Weights of a small GPT-style language model, trained from scratch on English Wikipedia: MLP 704 SwiGLU, 529M tokens.
MLP neurons of a small language model. Each row is named by its layer, matrix (gate and up: input weights) and neuron, and shows model dimensions 0-191. Each number is 128 + 24 x the weight over its row's rms, rounded and kept within 0 to 255. Numbers have three digits each. A neuron's up and down rows have the sign that makes its largest values positive.
After each neuron's rows, "fires on" lists the tokens most often at its 100 highest values on Wikipedia text that the model never trained on.

L11.gate581:125102139103140144162108156145149173102120172121156124121164105108105131086100081175110124098152137113126132118137167134126084109138165133148128116136119153154099117120117136105140096115089108090136149072085113144156126148145178120130142120150129151155107115104135158116111127138138177167127111129148120104151136139178147176093121122149134117119108100163095150131153077111111086125115086118151138118158100110116080099087129150098131121071104145134147130132143101130111103125129162119092168108127100101116176141103109133129141111126107118112119115131144121149155109112129183133
L11.up581:071107128113122134130128199123144172133115141127114161160138120133104164126110159120185122113136128150140129111141119157153138117136141100129131156119121125139131131120122146121155145158120111147147117128124105130126083105060087119164163124094162133114174102087113059091109126164114108101133090087115144122092148129135118179084145093117134110143140115124082140085171131105133156136142120115122132090106124157122133128148134086109106110100126143151109118127126118167156101167179150118095126099111129156166147128120139142124136165113118131143104163169144137103103103106153157106
fires on: "1", "2", "6", "3", "5", "7"

L11.gate239:133122102094143122146097167107155130155139133105118109146149100150098123102187108133141098087103131121091127166165143133126147100105122106123128100098117124095109098132111088085148116142113103109123100113119132115163185124115091134120130100157148153127111083105098091096150086125118146122140169104199142143114118133134134149170081111168131137115099114105120126134131139120168124130159057140164115149119116097136148157100149080120119125124105098144143148141131092104098112115117102147123137097159146109143108153117081142129148123117163109118148130142116106124118154120103103118
L11.up239:146120130099142136094104164093124150169119123116158108141186117097140151114122091142133159179122152148124189135158177108126154127106123156144135151124116140138138117109151168124135129149121114124127127109159110111156115117138124117133154096176163128084126111092139132127138111154124115138153104097072114161138152095130099116093189138114148164150088127118120120149135116157116109105163148137136083151175161163153074127114133095137078116111119154175101116119159105112127132164185113135123118144113103148099142163132107092135092148124100122114130136144151126113124120167095090108
fires on: " ", "1", "3", " .", " b", "0"

L2.gate626:121147129148131151151138132192122152168146105190086117133130119195110131124118130169140142147107126135114146138102123086127139141090147110162131124114100179102077089125142107110120115142115079106154066123154103166119131139113147127144099151098120112112140126163150142098113142128110080114146112144118105131104123070160147089161139128133121120106091109095138128136114121142100117153140153153148124148151101146135126131181117100143103127149143139174100143136142131128082157133143081138138151140168091141089142156139184119140121140143099109122118142144131168159128140144183137139
L2.up626:068146117149095157149123134153130131194097114165149131117144125149131145164144125131130104141072113133126113127118146158122139131121119089138105145131102164145130131159176144089145090143144123098151074119119125164154150134158116126138116117109143137111125138134126099096111161107105110127161128144105139116091191089158140166139091134111129101127160120146113143132137129174093101155146131108151098167087110107124119126164162192143125195144123128143113126139107096125109163071154111141147110159134145112089112110141181103145094095144141140133096091152112151139135146121145158138
fires on: " to", " not", " •", " To", "ico"

L7.gate115:131080131130165100122180132179105149109143136120092135164095147153138152167108113151098102139141119157116140159112115110091126100141128154127087134147146089129120126153145143155125169117124127192132123089117139162139154092078110107106136148092131181170128119168129118171125120117108156098145172149178157110178144115139114145145130168155127123145149090122092095119117140156092135178121124118111128085151136100169153140144129104112089113151152135132118106083098127133123183116105128112131187116119146148121113106138148143099107106150068147106145131101143164128115092183119119153
L7.up115:088103131157174132125093138093114122093144081130134154079136153143138109149129140101122139114160133094142119084112123155112156132135110141134081135167080095097107129101116112149162137115165137139124129109073121153163096128127132126100161111091123143144122122146096108159135153123132174124132111186087171136138150153090111140112121096144142121177126159125133076110131134107125166106155090096145154158150101145145117120146081098120162143153164138118087119119177112143139156118111128134105141130176093138123146136123148165108163117153117105079105152108128120134154135112127143133
fires on: " name", "is", "s", "st", "p"

L6.gate320:083159116151117125127105125153098095099143125133118151163119124090148138139105105086138105139156088107144150152135137166158127156120165124117121121101148174131120154161149121142088144134121134154131138109142149117107148141141157160086114174106151121155131105139067140129115146145162127123171131101109125164127117138094126135163159116127158104126188191145150140117115094138148070133124119116167112104093141119135141092119144173116151101121092123129119130111160124168095138116133120130127126156151109121093167190095110086094075103122109142122146152111144136077153102179156133155
L6.up320:096161123090075133163110116131105169138171128095149146119140138119140128078104139099181135135149097149144136158165119121124105128155105157176171123121183139132138124124149138107111155133079108163131115148154166167111109142091143108087123130135097124110109119170128140132109113146154132104148108116114154157121144123113136144144153139164126131127133129131103086120111079189154143154131120119142089113154136147125154144099155141129171071137110132146130153153161123145096113113167111128120200139146096123122131142122137132119137139095095140123142132138109129096086097143113136138
fires on: " and", ",", " as", ";", "l"

L2.gate116:121119145103130121180141151152089148117183117139107113130110136112139132115093137129098103105124123100108126140130135120083159170121161124131120133131104113138131086124151059147125173177144115150113131127153148138125134096158075098140164153144112127126083136115186088115110119102127156115114185123173107104127093154122126145124121133133118090162123109120142099136110136198090125109132139126128172165104122147103128125103152152090093134129156128131140117073173140173135124104109184117117101101126120063126122099138120137156128139149167154139091121072113153103124161113137130133
L2.up116:122134106117156110062132078102128116157134148115164063114129145112152121091118142159108131098110157195132105110162103107138081130169135137136127119133144129108162089165106099149153119104132155124136122128133113137126135108107125098132139104117126135119150109140125174119106119121139163129084150150167140132102126164113106150160137125121098077117088123070139100148146140135149123122110177125114102157075150137131117127139129100146093122121082131117152101145138098096163142156187094096072126149145129140144136124096133115128168150155136087111076134095144143142132108091118114106
fires on: "-", "s", " time"

L5.gate159:114130133086144128161091113117093118144107128128122066170125112100139135125092120100114087138152137142110120134184112169131125157149168121098130087094141147161105143112131093132148107116151110126142139154115111114150128111142151123127090132154152094111108131155100114130109141156096123111145147101125165144141128093098150136168135082123132127117093124171134068104127171123145099157120110118152116122093115151131131054133101115106162078149146139135128151128130131151151099142125143137143150161164142120156166127149107132143149105141094157095128117107097120089123156140143105136
L5.up159:077112091089115155120116102135157129139169127162150114127125152118167160186118098115121140122147106115147117119139172175159138139166078106159171139065135124121122110143122096125137133136101133118129123144121098135150117147125133112162129160141130157164128109146105144117124161143111121149141129101135179125124144134102125142107122131156137117098105128162142065141142116122092084150096106080146083105092151128134174089135113114116149118139064087143135130136131132113100112111134103156118154121132140136176127148121112151134137115109127189157149133096156128118116100106144106115
fires on: " and", ",", " as", " but", " so"

L5.gate485:067119098103129114147116104123102145136143162150163145128124120121144096118118135128143128108126153176108116182175141149138134161157121154144129156084115133129153104139134076127114096122143144090151119116119141117140112140117140123169114130134167117089151106104100106087123151105142124169125153126172125120142136117146145129152143099168098154124149081146105129106149111130142132100159086118148100118082135146079122150127108120119118102109127098111144101127116134105099137124181152145109133141138164136118159181107120139116058104115154146120126127122109101120144119107073156100
L5.up485:135151158131121143116122130118159131118152118127124140139134185163083082120130142067118109089162155150072145127144146128082115137156129141151116150151115155093156126092122142138124149135143153106103118150151131129131087133118063100130131118153152131158132151131163108141133155075164098133144136156163142140128116148123123184124111090116118135081107159164109140109141116130122144124144080137149133087162113187085071128118128107092129101150137076101141083085106163131102169132131122108133119139108112108077147146085097149125131104098114119131151142124100131117135120112130211117
fires on: ":", "',", "ing", " of", "o"

L2.gate479:104155104143120123112139145149105133144121127107119157132162134115207184159144138154158139114122098154139154154084106130120121111137130118130170134131154120109119145062140122135167187143112155140107135116147087121161108138097131181121148134142151190124094166118116165112106092124134079097143137112124176142132095138128113077090113126172139156127111159122121112131141159108113163120174119121132107142165100107128164134134153101132116148107142095158109113109100132136112109133168107144128107141114081106134149178147153164097098099134123130120136105147113110159100147157123138160
L2.up479:146133103122143141126133154152065122142060101096139174110095090127127118123174125153124156117152146130110114086098159100124129128112107135152124150154121124148134149113167157115137117121150144127142166132146135160161133154129097138103179076089098158111144095168139155132151158084109130167125130122086137135110136133131131153128134145091147168128122119145140075139124112157114147146116115110140087093130119110100099149179168121158126131146169152127093120124175102119171137142181136137107139147090099119102191134141144123083161123136102119076165163119136146133115109122157152124
fires on: " this", " This", " name", "is", "ining"

L9.gate278:120158182110077146125152134093124110102130185107151077127172159115157135145135146133088095131153135133107079148132158134119101091134104134106163115081143094112141128130111129101144097159116109074148133108154123105165125149141128126127133119090144150137140155098124114151159114143159140141136132142098119144102137139100099123167157124131139100121096108104142126110149138136120144122116161103109116107102091116157088130119149140186151139141083092134108134165130138111054142125185131149112165099151140104162098109134195116134111157114106115120165096129120133085111108063157116114
L9.up278:120102100159142097141092158153125166148151122137139180129090133100139127139145097122148135137095152122152120144135118061144115140143153121136122094115160121128153147171167100122132167107152146153141131098128162146140096111131079138106116112127147154091080152154130143139093130127141141121136139110141174137139167129114111134126147149126148134160147127115099099136114135120143125110085137182138122129135123173114124126154106124088126141137116169099128051098151128113143115122126169135104109124125164131137152071151088191138158081130132181103140119126131098128163160136136087112
fires on: " the", "ording", "ov", " in", " ", "k"

L10.gate537:101122111116129143140155124120141169119109145133144112117139128103096108122154080134115110154129138116138153099109121087131115136128109118152191125134114103132108105127152125140156120132159121109145115147192159152128116152158114152119126135105115105152117145069078167116128122124131202162098131131091117134137155131136094152091115133142123082102174152199118153152109125138135127133077126148129137125100104090169106105157137155142123104144104112102121122156138137125119112156153106122105115092142129145112126106149164135167116088168096079135146127133106178188128123134090105103
L10.up537:144126176150090108130113140133118129137149153146130111103086150143130167124157135179149153110146129150114116116094100107115133129161147134162158115145126139114142128081160093122090188128118164157150110086136154127122138077123140115146188112103152085147121124145099154173148168097146154127148160105139145143160135111122125101121134110142144107094136139122158084145118137160107126139092159154108134123134085058136133147153102142133144154122131143153105108094107141133155130125127184166118127134153132171145128138124091109193089125133099140114145048124176145138103113147121120156
fires on: " ", " the", "===", " \""

L5.gate390:097133126096124100077105093130097130112155157089148106129147092104121158121143177102122140098114097124138154161139157136158116125153135162183065151099092129146125089149135140118148118088115120150149102156131101171123158124124124116154126142103129111137150108122081090130121114143115132137130124077106163138156196114135100108128116134208143119106102131146089146103116143141138150140131158105127123138110103123128196121154110114151141110125103149109122116120116111121154119153120132132109087106144132140135156090100142112111144145124125116146125150144119104114119175167128156160
L5.up390:085130135149107073140126128141160124088115155149138114090139096101089132154120110141094120137119117110149142085150113134161138178084106111124139117120144076182111139161128112158169141109152103147121137146189175160170149159075139156144135091093107061124115141145150117140092154165166145135078134146130116111165108140104122150098120091112113137169145101108125158123131113137123147106164149118117126141130182159160124087111096154149109136168149091163166143094165127104154123111140154094156171136131131140139156153104123129126130104124093148125123125131121129097095135118092129142
fires on: "ig", "ood", " well", "at", "ong", "ey"

L6.gate531:095149151104139119136108122085112123124125118111131147135090126089174181118143121137095111143134105099166099124127123102148154094175133112107117127111121127099081160147088150118129153102131120133099129127144141157115135156160156106128127150140154114078106131126144091130119105133133106114109163156121108110094120143138046125139087137147167144161124153134130139113108129136124114110079114125165132110145145172101133116136156148127114139148120055160142174147175178131141074133126115153105132129095106122138139124091129115110109135173118137132108132092111096114133106123123138177
L6.up531:152117109121148082120147140154126133113118123150190100157139143141126142084127125127119170139167088153160150152132150108139071159125126167125136178098157093117104125111138112142151125117125116108146160131152143150118119135124145135131121147119132091122158077195082083121103129137127095092118148157138107132165127166165090113146098125155122078133117146109124112119151127125122092107167122065153166111120098076163079102128141114158101104137150127132116123132148123110195102109164162100099133189117151154146122128114113133154155147177107103131123103118150077075144138151116109121
fires on: " of", "0", "y", "s", "red"

L6.gate476:100111118107124121145153122068073101172090155127113086120134117151159096161145146150126129107144095153109104110123142113149112148120119125121127132119135149117117164153119162096154108128129111125112141136108112154131178118122155100171147098125142097113129170130117093189136155104103095111106102137127183097136180131137140128088110117107122161113138101132143115103155164172072177131126117118168084127102108120141112134153134132154131112122163104168103100136121104129081109110165142121099140117170165144137141143118132177133102097156112118144135128148162157140131152106132095130
L6.up476:138148133095113136138140089104157143158118095138128122095108097095138111150115133154139106126155129166133141130140137127136103174062081086121132142108075115109127141112155096091117130115156150147129116136155120099078109136152155117177159123111106099110124157142090105134136110126137101108177078162126154135149188139124124128120142156153107119125141112119122098099143102116131149122140129147123099105065118102144122114130122132208102129129119148157139180169130153106136103126130163136176179107145121179133150178154151149116120108119106127102142120161139102139143116131143130119
fires on: " ", "o", "ix", "red", "on"

L7.gate610:115127108116099110104135096108129079129115112153150159148156131115140124061113130097119145149117146127105152140179146122111149112124145104157164113147115094107124136126125131104185161122118160132160150163127123124121146116126073115132148126168107077087136122192154130102096143112138138137151147132065130148118137116153124125128083102147111136153139088158133097114163112110128137107119086120152125106135101131155081140130117147141119146128160111143089131166115133158117093142092125190131157098133141133141084136112152088130113112112153131136152101125185146096186137112102117123
L7.up610:090095099152131128115178172143116072147115111148084144175150125165116118162143152077141127104148114124128116105103108084100160105132132134152147153142157116155123114130127113125137159148097164124182129139150172125095094139128143124138167084163127133156106169134148113099093131103139103119146160117149136149160163123127140109098076152144118114101135106149131114075132139128116111147119113166144130125160094128110104156135141116146122138140155138144152126131061152141159154126126091157115155132122150097097139150089128116142133121112131106136127120141161131092168113105154164117
fires on: " in", " into", " to", " of", "ing"